Weights of a small GPT-style language model, trained from scratch on English Wikipedia: normalized queries and keys, 4942 steps.
MLP neurons of a small language model. Each row is named by its layer, matrix (gate and up: input weights; down: output weights) and neuron, and shows model dimensions 112-207. Each number is 50 + 10 x the weight over its row's rms, rounded and kept within 0 to 99. A neuron's up and down rows have the sign that makes its largest values positive.
After each neuron's rows, "fires in" lists the words (lower case) most often at its 100 highest values on Wikipedia text that the model never trained on.

L3.gate1072:35 65 63 50 34 38 53 44 38 50 38 63 75 57 67 60 43 50 54 63 50 65 44 56 51 71 43 42 50 46 29 62 42 34 57 45 53 57 40 67 60 35 54 53 17 51 53 48 49 54 51 42 61 48 53 48 63 38 53 41 40 34 43 44 57 36 47 50 66 62 66 42 55 59 50 52 48 55 46 37 56 31 36 58 31 47 43 31 58 34 43 40 48 66 52 65
L3.up1072:32 42 53 27 39 27 60 47 64 48 36 66 42 28 58 50 63 34 44 70 59 37 63 44 36 57 38 58 32 43 48 46 38 46 43 60 59 46 59 47 37 41 46 49 27 42 40 56 51 44 48 57 54 64 43 35 69 26 56 32 60 37 37 23 50 60 36 57 52 60 39 55 42 56 48 56 48 54 50 40 49 49 65 64 34 54 59 50 54 40 39 53 53 54 56 50
L3.down1072:51 46 48 34 46 51 57 44 37 51 48 75 52 65 50 44 32 36 31 54 48 52 36 40 37 88 37 45 54 56 62 58 48 43 50 41 53 61 41 42 58 49 49 34 42 46 60 43 49 67 51 43 45 35 58 49 56 52 67 39 59 49 46 51 46 55 64 55 53 58 58 53 27 55 55 41 49 51 48 38 36 33 55 62 53 55 49 57 62 56 40 51 39 48 43 57
fires in: "the", "there"

L3.gate1118:48 27 60 45 31 66 60 39 54 68 60 64 49 58 40 42 48 43 51 37 44 49 54 30 57 47 55 64 51 45 52 57 51 45 51 55 45 64 57 47 40 35 45 38 41 46 44 62 51 52 48 58 56 42 45 69 45 68 38 48 37 39 42 57 56 39 58 56 64 74 53 41 39 44 58 54 50 44 29 53 56 52 49 48 54 41 65 53 46 49 37 50 49 45 64 63
L3.up1118:41 57 52 54 43 53 53 54 55 48 45 46 80 51 35 56 60 51 41 45 45 41 63 41 58 50 47 50 67 57 50 51 33 50 52 53 50 59 55 33 52 36 51 34 40 44 59 39 62 60 55 67 55 64 38 57 65 49 38 62 45 54 41 59 70 42 65 48 50 67 50 43 47 52 52 46 51 37 47 59 51 56 47 56 38 38 76 32 54 54 44 47 45 60 40 50
L3.down1118:59 47 44 43 47 59 52 25 44 41 55 60 46 67 47 58 45 52 52 52 49 57 37 55 50 61 55 49 51 33 56 52 51 46 42 58 31 50 50 48 41 74 50 33 72 47 51 44 49 37 45 47 49 62 36 45 36 41 41 54 50 55 42 57 50 38 39 47 39 54 64 56 56 57 51 48 48 53 56 47 62 52 56 64 59 53 44 50 45 33 70 62 50 27 55 46
fires in: "manager", "management", "coach", "scored", "assists"

L3.gate775:39 36 50 60 53 49 34 49 58 55 50 24 30 39 39 50 50 50 58 61 39 47 31 53 49 32 58 33 41 60 48 33 55 39 37 33 54 56 38 77 43 42 47 46 42 40 70 50 49 47 56 53 55 45 44 53 49 57 57 64 55 59 50 54 45 44 47 57 50 53 34 41 55 43 40 57 41 47 62 59 49 48 61 36 55 62 62 47 62 14 57 48 54 39 40 54
L3.up775:55 50 68 52 44 38 50 57 39 44 48 49 39 43 55 31 59 67 54 54 65 31 34 58 62 52 44 48 28 47 44 42 58 55 34 61 41 53 44 63 37 54 60 43 56 44 60 52 56 54 50 45 40 54 65 67 46 56 40 58 41 59 50 37 44 49 36 57 49 50 42 40 37 50 58 59 55 58 49 61 36 41 43 57 55 51 34 46 42 49 53 47 36 46 56 58
L3.down775:50 51 53 62 58 46 54 38 58 53 58 52 51 53 46 48 50 61 43 48 45 11 40 51 53 50 43 39 59 52 56 46 39 55 32 54 56 39 52 43 56 35 41 52 30 37 45 42 44 69 38 74 54 55 54 46 41 47 54 51 43 69 37 63 39 42 33 52 60 45 46 48 48 52 57 57 44 21 46 51 52 39 47 46 68 48 57 48 63 50 61 51 54 59 41 61
fires in: "of", "united", "shuttle", "for", "chief", "county"

L3.gate1395:49 68 31 45 45 65 51 41 39 44 44 43 48 53 39 48 56 50 50 59 71 49 56 58 72 55 52 53 52 63 56 43 56 41 48 54 31 54 51 49 41 52 43 44 56 57 54 52 49 49 40 55 66 47 48 44 45 45 60 54 43 51 38 46 46 55 62 50 38 49 59 50 33 41 38 50 43 51 53 62 59 45 63 41 34 67 52 34 47 61 53 52 60 38 68 60
L3.up1395:31 40 35 65 50 48 44 55 34 41 57 67 49 48 40 50 38 59 63 68 66 62 39 41 43 32 72 44 44 49 67 55 46 52 41 50 44 63 43 38 64 46 51 50 49 52 62 58 49 55 57 48 53 44 44 53 57 58 66 61 27 61 56 42 41 48 53 49 50 64 43 61 63 38 43 57 37 53 42 34 44 59 52 62 44 52 40 52 49 52 64 33 50 42 68 47
L3.down1395:42 57 64 67 50 41 60 44 41 57 44 44 50 57 41 48 45 41 48 50 38 45 45 45 51 49 61 41 52 36 42 44 55 53 49 61 60 59 55 54 30 46 56 49 70 62 59 45 40 47 57 51 46 50 55 56 32 63 50 51 72 49 29 58 58 37 63 65 46 39 51 38 57 51 56 38 54 59 40 51 55 55 46 55 54 64 49 46 39 37 55 65 36 62 60 47
fires in: "and", "her", "s", "christian", "our", "emergent"

L3.gate101:61 51 20 37 67 48 68 56 50 45 62 44 51 61 54 52 42 59 61 44 36 48 53 56 67 48 46 36 60 51 60 26 54 44 60 41 45 36 57 44 44 65 41 45 53 50 59 54 59 39 54 52 49 52 45 62 32 39 61 50 54 63 40 50 65 50 36 45 59 43 64 30 52 55 40 45 43 51 49 34 41 52 47 55 55 49 41 51 47 48 56 52 55 39 53 60
L3.up101:61 28 52 58 48 45 39 52 55 36 37 64 67 58 61 58 53 67 64 58 45 43 57 66 57 41 45 46 34 49 51 54 60 73 52 41 34 49 53 32 57 64 60 46 61 68 28 50 53 37 52 56 48 41 46 43 54 57 31 65 46 52 49 55 46 63 54 71 48 32 63 46 55 57 48 53 50 46 75 53 46 42 50 47 58 49 38 68 51 61 51 47 48 45 56 62
L3.down101:45 49 56 50 47 52 49 54 46 57 65 51 46 69 38 65 48 58 54 65 53 54 32 54 57 38 61 54 43 46 40 48 46 58 47 48 54 41 69 34 56 62 66 49 56 54 47 31 67 38 40 43 42 52 45 44 56 47 48 42 72 50 51 49 47 45 60 77 56 56 47 67 52 76 42 53 64 42 46 42 44 33 63 53 52 38 58 53 45 57 60 60 42 33 60 54
fires in: "as"

L3.gate115:58 35 16 67 55 41 49 56 53 46 41 50 57 49 32 61 42 47 42 45 54 71 43 54 59 47 47 45 48 35 63 36 42 63 64 48 56 43 54 37 56 69 46 64 43 56 50 57 52 64 51 57 63 47 51 37 56 47 51 43 37 59 34 52 35 50 42 38 52 44 38 45 30 47 46 45 66 40 55 60 50 47 51 48 54 44 57 52 43 63 46 62 66 43 39 60
L3.up115:45 51 58 66 64 49 55 36 52 37 36 69 50 47 44 57 54 54 42 53 58 77 42 65 37 64 54 54 64 39 57 52 60 51 60 48 53 46 56 57 64 57 64 46 44 29 56 40 53 54 30 56 60 52 41 46 49 63 55 58 49 32 50 43 45 57 43 32 40 35 46 37 51 48 45 40 43 57 44 45 40 70 52 37 45 53 35 47 56 47 35 52 65 61 44 42
L3.down115:64 57 52 56 57 36 47 40 56 58 52 59 50 48 52 22 47 41 43 46 54 70 55 54 39 56 51 55 60 43 71 38 32 50 49 45 51 80 48 52 43 38 44 60 31 41 41 29 77 51 53 62 69 61 44 60 47 46 53 33 56 32 60 34 40 59 35 55 62 52 63 48 44 43 46 50 52 47 42 59 52 58 52 52 42 35 56 48 57 61 67 49 46 69 54 55
fires in: "his", "s", "your", "my", "our", "ceremony"

L3.gate460:46 28 51 61 44 48 47 48 43 37 50 48 48 28 50 36 53 41 44 40 35 45 49 55 57 47 45 47 47 39 53 51 64 51 42 43 41 56 43 70 40 51 39 41 50 57 42 44 52 55 39 53 60 41 52 55 52 46 61 43 39 78 55 46 38 43 46 48 47 63 50 43 64 38 74 41 56 36 30 52 45 80 71 54 62 46 45 50 43 60 59 50 40 63 57 59
L3.up460:36 46 50 52 37 37 42 35 56 38 38 52 40 34 40 46 64 35 46 66 43 71 45 51 53 68 42 38 43 53 49 35 42 62 39 48 40 40 52 57 39 54 43 50 45 59 73 54 60 49 47 38 49 69 46 57 57 49 48 56 36 54 44 40 47 49 57 36 59 48 50 63 70 56 69 43 45 33 33 51 59 64 73 56 56 58 49 41 42 50 33 52 68 41 42 46
L3.down460:59 58 50 44 51 45 54 50 44 39 59 56 47 35 61 63 23 74 60 58 42 55 43 39 63 45 51 54 52 43 46 56 53 41 41 45 60 40 57 52 71 52 43 35 26 60 49 40 56 54 29 30 37 52 66 57 39 45 50 30 58 40 53 53 34 43 47 44 54 48 50 47 62 45 47 51 65 42 47 56 66 49 74 56 66 43 55 57 49 42 48 18 45 52 46 59
fires in: "appointed", "to", "as", "chief", "senior", "of"

L3.gate1001:52 55 41 62 62 53 49 44 49 48 30 43 43 46 51 41 28 56 46 38 44 67 48 55 51 34 39 35 56 38 41 45 54 57 63 45 39 47 43 63 57 39 45 42 56 55 49 44 64 47 57 28 51 60 37 36 33 44 43 64 54 44 17 58 49 41 37 40 41 36 36 40 45 58 38 40 44 46 60 40 49 58 45 54 37 41 53 60 48 51 44 47 71 37 56 51
L3.up1001:56 45 56 38 39 59 32 51 65 56 41 50 33 53 40 57 47 35 39 39 41 26 36 48 61 52 26 44 39 49 30 58 51 49 43 45 59 36 35 49 49 34 49 30 65 46 32 49 54 35 72 23 63 55 46 55 60 53 51 46 59 54 42 56 51 53 47 58 53 42 27 41 70 43 41 48 63 42 50 32 46 56 43 46 49 51 51 61 44 61 48 47 48 53 48 54
L3.down1001:48 49 42 51 45 50 56 72 40 62 35 68 44 63 56 49 40 49 56 54 32 35 60 44 61 70 34 39 27 61 49 72 54 47 43 61 52 61 56 45 62 50 52 53 69 68 60 51 39 50 53 56 66 82 58 46 69 53 40 44 52 56 44 54 71 60 56 65 56 36 68 51 55 48 43 49 51 47 46 59 44 68 34 51 52 33 40 49 51 36 32 46 53 32 54 35
fires in: "there", "and", "which", "as", "what"

L3.gate766:43 45 55 53 63 29 56 53 62 60 40 41 55 50 39 51 63 48 48 65 19 40 45 55 39 60 51 43 37 54 41 58 31 50 58 50 63 39 60 58 55 29 43 65 45 33 55 30 56 57 31 63 43 51 54 51 47 48 49 44 52 43 55 55 51 76 55 40 58 50 67 49 55 42 52 47 52 33 63 40 67 59 60 51 43 36 60 62 36 53 48 50 56 56 48 46
L3.up766:49 60 43 49 38 46 46 49 63 52 53 53 51 58 52 57 53 56 42 49 45 50 50 60 54 61 46 67 41 48 51 37 61 58 39 59 38 32 65 38 38 46 47 50 54 52 46 37 35 44 71 45 46 37 31 67 46 44 55 39 49 46 38 40 62 36 55 52 46 70 67 50 51 50 38 28 47 54 62 59 36 43 60 53 51 40 68 52 59 42 37 54 31 45 57 60
L3.down766:67 58 43 46 48 39 56 30 48 50 45 61 57 49 37 51 54 58 46 58 62 55 40 51 50 37 49 63 51 51 59 46 49 47 33 23 53 31 54 52 49 45 57 43 45 52 64 28 41 66 65 49 43 52 57 44 30 61 58 63 58 52 52 49 56 66 64 43 55 31 52 46 47 52 50 46 56 56 50 48 49 64 44 51 34 55 49 62 47 27 63 44 47 64 45 41
fires in: "of"

L3.gate1191:51 43 51 57 43 52 43 39 48 42 45 55 52 63 26 40 53 44 56 61 40 24 41 33 60 36 29 46 59 43 63 54 42 47 45 45 44 82 52 55 50 56 50 37 54 55 35 45 37 54 44 43 56 63 55 43 69 43 52 61 38 56 49 65 37 52 43 33 58 37 54 53 56 58 55 41 66 49 40 43 50 43 46 77 26 52 56 42 54 53 30 42 46 41 47 37
L3.up1191:40 56 47 47 48 57 34 42 52 55 46 41 53 53 58 69 55 55 58 36 45 36 44 43 56 50 58 52 42 60 42 30 53 38 38 47 38 62 48 51 41 50 52 42 56 46 37 55 39 48 44 64 41 54 60 41 53 49 35 61 65 72 59 72 50 47 46 58 37 50 43 53 57 67 42 56 41 59 61 59 52 66 51 49 51 42 40 41 43 29 57 61 62 51 36 53
L3.down1191:49 60 35 48 35 44 29 34 45 39 51 35 51 47 52 43 52 45 66 41 38 55 52 58 49 41 45 63 59 52 55 57 46 53 40 62 48 47 48 48 63 53 62 53 26 58 48 56 43 67 45 55 46 57 34 46 50 63 39 61 44 59 55 45 41 61 41 52 39 45 69 54 55 32 54 58 53 31 48 61 57 54 37 46 36 47 42 44 48 68 57 53 44 61 52 45
fires in: "it", "not", "isbn", "nintendo", "fashion", "notable"

L3.gate78:50 41 52 31 47 32 46 60 48 54 43 64 60 51 41 37 40 50 54 56 68 29 41 52 42 47 45 55 44 54 61 54 56 40 59 50 50 55 31 37 66 56 49 62 43 61 61 48 52 46 49 43 59 76 48 55 36 43 43 56 64 51 60 45 56 56 47 50 44 34 48 40 52 47 41 53 58 47 47 30 31 73 61 33 40 51 43 56 51 53 72 41 51 65 50 65
L3.up78:43 54 57 63 51 55 53 53 50 41 51 39 50 45 60 53 31 54 51 50 59 38 55 53 37 46 67 55 42 65 66 57 49 58 26 61 36 57 50 45 46 52 38 66 70 61 52 50 55 55 57 56 63 53 52 63 47 24 49 60 36 43 43 74 35 38 54 60 41 33 59 44 44 55 51 43 46 36 67 63 51 40 52 61 46 46 48 66 42 79 56 59 45 57 34 61
L3.down78:25 33 51 52 47 57 45 40 69 44 46 31 71 62 47 35 37 69 52 62 53 46 42 46 40 41 42 54 55 54 45 38 56 39 48 54 49 48 45 54 36 44 47 34 68 51 51 50 41 50 38 44 59 41 41 38 42 60 48 44 32 61 50 47 38 56 39 53 42 59 58 52 51 58 61 61 52 46 65 41 55 51 54 66 42 52 40 54 41 39 54 43 38 44 50 66
fires in: "about", "than", "approximately", "roughly", "over", "around"

L3.gate445:47 66 34 44 51 59 54 52 57 50 46 50 40 51 49 41 66 32 65 54 41 47 25 66 39 40 63 52 30 61 47 56 52 50 52 55 52 50 48 23 56 64 47 51 35 36 69 45 61 32 58 34 59 33 38 57 67 41 49 54 52 37 57 59 57 73 36 41 57 53 38 47 58 57 39 42 57 58 62 44 31 57 63 51 52 52 49 72 63 51 33 32 54 61 55 43
L3.up445:52 51 38 32 48 42 67 54 55 65 30 52 51 47 44 41 68 69 62 56 41 63 43 58 42 52 74 40 46 54 66 62 37 41 51 46 38 50 59 56 47 51 62 46 28 49 40 45 50 52 50 57 60 51 55 46 45 57 53 60 67 51 52 59 55 51 53 47 37 39 41 43 57 58 48 41 54 47 39 54 39 58 56 52 67 48 53 53 51 38 55 49 44 42 59 19
L3.down445:63 58 51 29 49 50 49 47 46 48 53 50 63 57 54 48 53 48 56 52 42 54 50 51 42 43 58 38 62 52 44 38 54 45 38 44 45 50 54 51 50 56 50 40 54 38 45 42 57 34 49 51 56 50 56 59 50 48 45 62 41 38 65 59 47 56 44 42 45 37 63 56 32 49 52 71 48 45 55 31 54 55 50 65 47 60 55 62 65 60 55 48 42 58 58 42
fires in: "end", "of", "throughout", "following", "ended", "started"

L3.gate932:56 39 51 49 53 50 53 46 50 48 39 52 40 56 55 59 56 39 39 72 43 64 64 46 34 53 57 60 51 51 41 34 62 35 44 50 57 53 51 47 56 34 36 43 56 46 48 38 58 46 42 56 55 40 71 48 50 29 46 59 53 45 60 31 49 41 54 30 23 58 26 62 42 57 50 43 40 34 49 51 59 53 38 55 40 42 53 59 55 56 43 72 64 42 50 46
L3.up932:49 35 49 39 58 39 56 49 39 52 35 36 59 51 54 56 44 58 48 46 51 60 46 64 37 21 37 66 44 55 26 44 61 54 45 47 59 44 55 40 69 40 32 54 46 31 49 53 49 64 51 57 60 36 48 66 48 45 42 50 49 56 34 53 51 51 45 36 44 44 42 34 57 60 47 66 59 63 47 63 63 55 42 64 55 53 52 47 47 51 48 71 63 41 50 60
L3.down932:68 44 47 46 50 32 63 49 53 43 33 53 64 53 56 41 62 37 52 56 47 43 42 46 57 25 64 59 37 55 55 56 41 54 62 36 48 71 62 59 35 51 40 56 78 55 61 46 47 36 37 50 27 39 35 45 29 33 46 64 34 51 45 43 49 52 45 46 51 47 52 55 46 54 55 56 41 48 41 68 44 51 65 73 69 50 52 55 65 50 49 60 41 37 57 45
fires in: "to", "of", "outside", "through", "up"

L3.gate501:73 53 31 39 47 47 61 39 60 56 42 49 48 32 42 55 64 42 53 54 48 57 57 49 52 61 52 47 56 57 39 40 50 53 61 51 44 37 36 44 40 31 52 57 59 58 54 50 55 67 53 41 46 33 45 56 57 50 38 30 46 45 37 37 54 64 40 37 56 52 46 50 24 40 49 54 53 47 61 40 59 45 61 44 63 36 52 42 47 51 60 44 52 46 52 47
L3.up501:47 54 60 35 66 64 74 56 66 57 40 56 67 49 47 59 53 49 51 46 62 59 48 64 50 38 55 56 51 45 54 49 52 71 54 39 62 54 61 44 29 44 47 59 47 56 43 49 55 53 33 51 45 48 55 57 68 51 38 56 53 34 50 43 61 62 41 31 27 67 50 41 50 56 54 42 43 51 48 45 44 54 56 54 39 50 45 62 42 46 43 54 64 43 48 41
L3.down501:59 59 56 54 31 59 49 42 52 25 53 68 46 45 46 58 53 32 54 63 74 57 62 55 50 53 57 36 71 46 43 47 58 69 55 40 54 55 67 51 56 54 55 40 32 52 43 55 36 70 48 55 44 37 59 53 53 55 48 59 53 36 54 53 54 53 50 43 59 63 56 33 58 57 64 77 41 52 59 48 56 38 49 37 57 43 31 35 49 50 46 43 64 38 55 40
fires in: "of", "that"

L3.gate91:35 69 39 64 43 47 51 55 53 61 52 40 36 60 36 36 51 48 48 44 43 36 32 55 47 62 61 39 47 48 43 52 49 59 59 45 54 34 60 52 53 49 37 46 38 48 64 60 61 66 58 41 68 67 60 52 54 70 47 33 45 39 47 55 61 47 46 44 43 49 60 46 39 48 51 61 40 49 36 41 67 37 49 58 56 40 44 40 34 33 38 50 49 43 50 56
L3.up91:53 60 49 43 56 52 48 33 48 48 42 39 62 47 54 59 38 34 54 45 56 49 61 51 64 57 50 55 46 57 35 53 56 50 62 43 40 37 42 35 50 44 64 57 29 51 71 58 56 50 43 60 49 42 32 40 27 58 46 61 41 66 48 47 48 31 48 52 38 48 52 71 46 32 63 50 50 50 73 41 61 43 49 50 55 38 41 54 34 37 53 62 48 62 55 61
L3.down91:53 70 35 51 48 70 51 60 57 52 66 46 50 68 60 61 47 54 62 48 60 35 59 65 55 52 41 45 41 45 64 47 43 63 42 46 44 51 51 61 42 70 46 36 21 52 61 42 54 69 46 55 52 49 43 63 57 34 46 59 51 58 57 49 39 43 59 63 30 48 51 39 31 68 49 37 62 65 59 46 35 43 68 52 62 52 46 66 36 32 39 47 57 43 61 56
fires in: "0", "some", "one", "legion", "hellion", "abbreviated"

L3.gate1059:43 50 58 57 46 50 61 49 68 66 37 63 51 54 44 51 56 30 43 60 50 49 43 63 40 60 41 56 61 64 49 50 42 44 53 51 53 56 42 23 66 38 54 49 39 35 64 67 46 47 53 53 54 45 41 51 55 66 33 34 33 33 39 44 38 61 39 42 52 58 29 60 33 39 33 47 53 52 41 36 43 43 57 54 59 52 36 57 61 55 50 54 38 43 41 42
L3.up1059:36 41 53 31 32 49 59 29 38 44 62 50 60 43 62 51 28 62 41 65 35 37 54 48 67 54 43 70 41 61 42 49 49 50 50 63 63 47 33 44 49 57 42 42 48 42 40 40 61 45 34 47 39 52 49 44 51 51 67 57 56 43 34 47 55 34 40 35 45 44 49 64 53 42 36 53 47 39 53 50 23 49 36 62 40 39 58 62 31 56 55 49 59 29 64 51
L3.down1059:65 45 47 57 39 47 46 29 42 43 42 52 37 44 55 40 50 52 48 44 55 49 51 43 54 67 43 61 39 55 59 47 43 63 45 50 40 50 52 59 29 32 55 55 81 48 63 28 47 49 47 43 42 59 48 42 45 53 72 47 42 55 55 48 53 49 34 46 43 41 54 40 59 56 37 57 34 50 33 35 44 54 30 54 48 63 59 44 43 43 59 23 46 50 46 43
fires in: "of", "compared", "designed"

L3.gate943:46 63 45 66 39 59 55 52 58 53 57 51 45 60 46 47 52 54 39 37 55 52 39 60 44 70 63 40 44 70 45 54 42 36 57 63 42 49 44 36 68 63 48 46 25 44 36 39 43 27 33 31 55 47 40 56 38 54 76 38 48 53 43 73 46 46 57 32 50 61 53 52 13 56 54 55 56 59 26 46 42 48 48 68 46 55 48 28 49 69 37 52 60 73 50 47
L3.up943:55 43 46 57 56 65 47 66 57 52 50 57 46 46 45 50 50 68 43 62 43 45 43 70 50 47 66 44 60 73 65 40 46 20 57 38 40 69 44 49 52 67 27 44 40 62 41 45 39 29 46 70 52 44 36 53 65 52 46 60 66 60 56 57 50 39 43 69 67 49 47 56 35 57 61 52 51 35 47 59 52 33 38 49 51 46 49 40 60 59 45 46 49 53 24 42
L3.down943:34 50 42 38 40 43 53 37 51 44 61 52 43 72 41 59 36 59 37 23 58 41 56 47 34 59 67 51 47 61 40 52 65 42 27 42 38 46 66 55 49 50 49 45 67 48 70 49 43 66 56 53 50 61 50 40 44 50 56 52 58 46 61 52 41 56 62 56 42 49 52 58 60 59 43 69 45 37 47 31 43 54 33 58 36 39 51 37 62 51 42 58 59 55 60 55
fires in: "not", "now", "t"

L3.gate227:41 45 60 53 53 38 34 69 49 71 75 46 48 36 60 42 49 32 44 55 51 65 43 48 53 57 44 48 41 37 33 43 47 34 56 48 42 41 56 57 43 42 40 49 48 66 44 48 61 38 15 52 45 49 67 34 52 54 56 53 38 38 41 41 58 40 73 49 64 47 60 55 66 55 41 48 55 44 39 41 59 57 34 54 51 56 66 49 62 55 50 51 60 34 61 55
L3.up227:67 40 61 33 42 51 38 52 60 53 53 47 47 34 58 45 57 33 48 56 46 60 34 63 66 68 40 53 46 28 36 38 52 26 57 52 48 42 64 41 31 47 47 40 55 62 45 51 54 38 42 44 46 46 46 38 52 53 63 46 53 43 45 36 61 55 56 50 70 45 48 64 63 48 41 58 55 34 53 48 69 53 29 53 33 32 48 54 46 52 47 41 72 31 51 66
L3.down227:58 36 43 49 61 44 52 28 52 47 33 46 63 34 33 52 48 39 60 43 64 36 49 48 58 44 46 39 55 52 36 58 49 54 56 47 41 64 52 44 51 65 57 36 75 47 54 40 38 69 53 40 28 50 44 43 41 53 39 42 51 50 71 35 64 48 34 37 40 33 55 58 63 49 54 69 39 59 43 57 24 46 53 48 49 55 41 49 19 58 32 56 63 35 62 61
fires in: "it", "there"

L3.gate571:51 68 56 48 39 51 63 63 56 59 30 63 53 36 50 39 54 47 50 32 56 34 52 42 49 57 49 39 35 57 68 59 47 42 47 53 67 41 51 39 47 39 51 58 41 63 59 49 36 50 49 46 65 37 42 52 59 50 61 59 45 48 59 53 49 45 25 50 41 69 27 39 40 66 42 48 31 63 48 68 58 51 57 54 51 46 49 46 38 47 51 53 59 64 58 53
L3.up571:29 44 56 29 60 50 51 47 64 59 60 49 37 50 44 49 59 53 44 48 43 49 42 45 48 61 33 67 41 44 43 49 55 52 68 62 52 62 67 24 47 46 50 59 65 45 53 48 58 43 51 42 51 51 66 45 49 53 58 51 62 42 52 44 49 60 59 50 50 51 31 37 35 45 34 50 39 55 49 45 35 38 45 67 37 44 67 39 56 51 39 46 35 46 34 47
L3.down571:71 73 44 45 65 46 46 54 66 31 39 66 41 50 46 41 62 52 48 49 60 43 40 49 46 44 61 45 29 50 45 46 58 61 57 52 62 50 36 46 37 53 52 42 49 51 41 66 52 49 49 60 62 58 53 60 65 43 44 61 36 66 50 54 41 62 40 51 46 62 36 45 48 61 50 41 61 43 58 38 35 50 36 55 47 64 34 54 44 64 43 61 57 38 33 52
fires in: "at", "with", "of", "for"

L3.gate809:55 65 46 55 46 48 57 45 59 57 44 53 55 60 42 60 40 39 51 43 42 43 54 47 51 35 63 62 43 55 50 59 47 38 46 75 46 53 49 46 58 44 52 47 36 48 64 52 50 38 59 47 60 40 50 58 45 43 27 45 51 47 53 64 45 66 54 52 51 42 43 42 38 50 44 59 54 30 44 43 49 65 39 54 56 37 40 58 50 53 48 38 38 34 51 46
L3.up809:47 66 52 54 68 47 41 47 47 64 57 39 43 80 59 60 46 56 37 38 50 50 60 45 64 41 50 64 53 43 57 53 58 46 34 50 45 34 48 51 44 60 33 50 42 43 65 36 44 51 70 48 65 63 40 37 51 56 49 63 47 38 50 51 76 75 44 58 53 61 40 49 40 56 47 53 60 40 33 35 55 60 41 53 40 44 58 52 45 39 31 44 63 63 50 68
L3.down809:35 47 41 43 63 47 45 59 36 41 52 64 55 38 65 62 47 31 54 56 57 39 50 62 54 53 61 53 59 28 47 51 65 32 61 63 70 32 35 57 51 43 61 51 52 44 38 48 45 69 33 33 60 49 48 59 72 40 41 47 61 41 20 56 57 61 59 52 58 62 38 45 28 65 50 69 47 45 40 45 51 35 53 52 45 50 49 36 53 62 44 55 35 40 44 36
fires in: "other", "others", "where", "most", "some", "many"

L3.gate257:51 44 42 56 42 50 37 63 45 46 39 44 39 63 60 39 46 35 39 52 68 58 64 39 47 59 52 28 50 56 57 42 54 46 63 55 44 52 43 46 78 48 56 59 46 35 62 32 64 56 34 45 72 40 64 41 62 67 61 58 40 42 56 50 58 47 61 54 39 43 55 31 60 32 60 59 32 45 50 47 55 52 41 29 43 51 46 36 54 57 46 65 60 46 54 55
L3.up257:39 32 64 41 38 53 48 40 48 42 39 60 58 55 53 38 42 45 51 50 58 46 58 47 47 45 48 43 66 46 55 49 49 42 54 49 53 46 46 54 57 71 48 61 55 45 65 44 61 51 57 18 42 55 63 42 33 55 67 45 54 53 67 50 42 52 42 45 59 57 66 33 51 21 47 51 46 41 60 53 65 52 51 53 44 57 42 52 55 58 49 37 52 40 66 46
L3.down257:45 61 48 53 40 35 63 27 50 44 56 51 39 51 50 38 55 68 61 31 53 40 53 52 62 49 37 45 53 35 43 59 52 55 34 59 46 68 44 50 54 61 42 56 44 51 54 42 53 48 53 47 49 44 45 51 48 43 47 42 47 59 56 50 54 56 54 36 57 64 62 57 28 32 57 33 37 36 55 34 67 31 43 69 46 45 53 62 37 42 54 49 39 47 57 49
fires in: "the", "husband", "s", "his"

L3.gate215:63 56 44 32 43 54 52 53 45 62 51 34 45 47 58 44 58 52 39 37 62 53 56 53 55 54 37 48 53 54 60 47 39 36 52 36 49 47 42 60 64 39 34 53 48 53 53 34 51 53 58 62 49 60 36 37 35 59 53 51 51 65 43 42 41 52 57 28 64 51 52 39 57 38 35 50 47 49 45 50 52 58 41 64 42 48 59 60 47 39 48 46 52 41 43 30
L3.up215:45 30 54 57 49 55 41 56 49 46 38 42 52 47 45 66 58 33 52 63 63 38 52 49 51 43 42 41 51 56 54 29 61 34 60 37 54 58 55 46 58 59 47 39 53 51 49 39 52 55 47 37 52 37 65 56 72 58 50 54 77 43 45 49 59 37 63 33 42 56 63 58 61 55 51 30 40 57 57 28 45 42 46 44 52 66 39 42 31 36 46 55 50 60 56 40
L3.down215:39 77 72 49 64 50 46 67 61 35 47 56 66 43 55 36 53 44 46 40 63 46 48 53 61 41 60 50 48 57 45 44 53 56 50 63 45 52 41 65 50 51 35 62 51 64 54 66 46 42 46 53 66 48 63 57 55 45 49 38 55 52 54 45 46 55 50 52 47 49 56 52 58 38 52 44 64 59 38 39 53 40 54 34 62 30 31 51 32 56 40 51 54 59 47 61
fires in: "a", "after", "as", "at"